Part of a small language model's weights: RMSNorm before each block, 4924 steps.
MLP neurons of a small language model. Each row is named by its layer, matrix (down: output weights) and neuron, and shows model dimensions 64-191. Each number is 500 + 40 x the weight over its row's rms, rounded and kept within 0 to 999. Numbers have three digits each. A neuron's up and down rows have the sign that makes its largest values positive.
Before each neuron's rows, "raises" lists the tokens whose logits its output raises most directly, leaving later layers aside.

raises: "y", "it", "ath", "al", "d"
L10.down297:505469461537485475500504524490510446490505486528488538422519486518454475493531480485486526513487499535485476501465465503517536527529476517444491525518524431516583541485500470496513496472495499538529492459525434472421492515494531460474485511465512503520504551464410545468451518445410513498494532444440484526504453507549453465434565546542490439461463500481514475554494510446453479426511

raises: "ency", "ata", "ate", "enti", "ence"
L5.down80:480556565491522477483511472561469453425578589571519573432506520426502506460503501489474514454525483509512487463524504424495478530519502474475539494529487511499528498450508487440492539484543506505511470527494507419429457553528466478591476503525541522461520541501500531497504456455564554466463488496486513490514511463460474542472454489505508521546522546534459454485541493528549580504504

raises: "stra", "str", "face", "bit", "ner"
L10.down18:517465534526544424498514531468502508528437457510523514465515513569417462503544516561444570558535571504421428522450528508539533506474555515470520420497464498472482430470454451502545473529406451483528490458468455483375562509538522480469570386467508540483484498523462531456514526475544473508487490500560447468528546524555514493432511518435564467502454500529498478544538460468497458575509

raises: "als", "gie", "ally", "dis", "gu"
L11.down68:482467525562556479495462564570485543441544488518519455481532428549436511491531512507501501548548507546470504461482478443473471509596567513437546481473493522520483524557515507449458471541484462422496424472508512481399434437435552512554497506474554415457520448462547504537493493528504459448488466499500462523425492472501568493437509456530561452522510461430460497500510519553488514541481

raises: "land", "-", "'", "ing", "man"
L2.down523:484472413495483508496486446494491476612506579464440512479476477524482461550540455513519493546538586453470533567562468478539460420497574485529523537537547444436524525520516490593505581484487490549489462541524542522383503581512450467471534463471429506486453481491477474541494516488491526493478476473575535500480515477467604543491444487450444431478478465517498474484430508515500518565495

raises: "le", "l", "ls", "les", "la"
L3.down423:488452390481545553515505448508532547497503499458523507518490521494471467460539464464605445591542490494468447536557509454486532533447470459515467567480520525576543574540586460469538465461461492537564486399434519489440425511472476505479532510542525492495441548457428523501549558486481446499460430535513437504543512524522439460468480483476543518428509589507508452494492531475525519498410

raises: "ps", "phi", "ming", "ms", "pe"
L10.down253:517496447471484544497532474474459431563527483454584463564511561511481432450490535545474548508490508515518532445556521459483526557490484388550439465472496516447565512515501545500552482525509438587490515431497502526521560477464501517492461499484474515552530487464453436527472458460512513542461610538492497483553518526510505509531504432436532522516597534479427498494502443462554424525540

raises: "ished", "ually", "ited", " its", "ally"
L10.down626:426486506507506503488556536515508467440501474488444407492482516450510495526480509451491484488506530556506538409537513482463452449447515454494438477530457521524433553504475454488498478489548536423526494476525473555543460485522490490554475518489476445496510530498481496543500469562567485502558437496526520597456432462477457537538525473502511519410451500452617477540559523474568465476443

raises: "t", " to", "ved", "iter", "oted"
L11.down197:437494476453469527500440429496492510537542614543467499448496535456534471548467459472531488471377528492533483505418518548531498529469513417505549450542505472439562493525481517548525456470496472571555509429538536506519519537476512517451518560472534542494491565539600485518518533522570510541477483523497503497537493515546471502507500468517476557542550451577431519514489514488531496572468

raises: "ms", "m", "la", "lla", "ming"
L10.down238:482490481459536529533509480536489503464437545568496510493551465555486499496512461494535489548499530503494502538526443511486415442570436491541421478458496420478459523503494556537511550472485544606616495498497522546595530544541540465591526499530542470463492426578498530587486495520470490522433530498480543426500495496465437435484475417499523432427493497470520558466516514450553540451507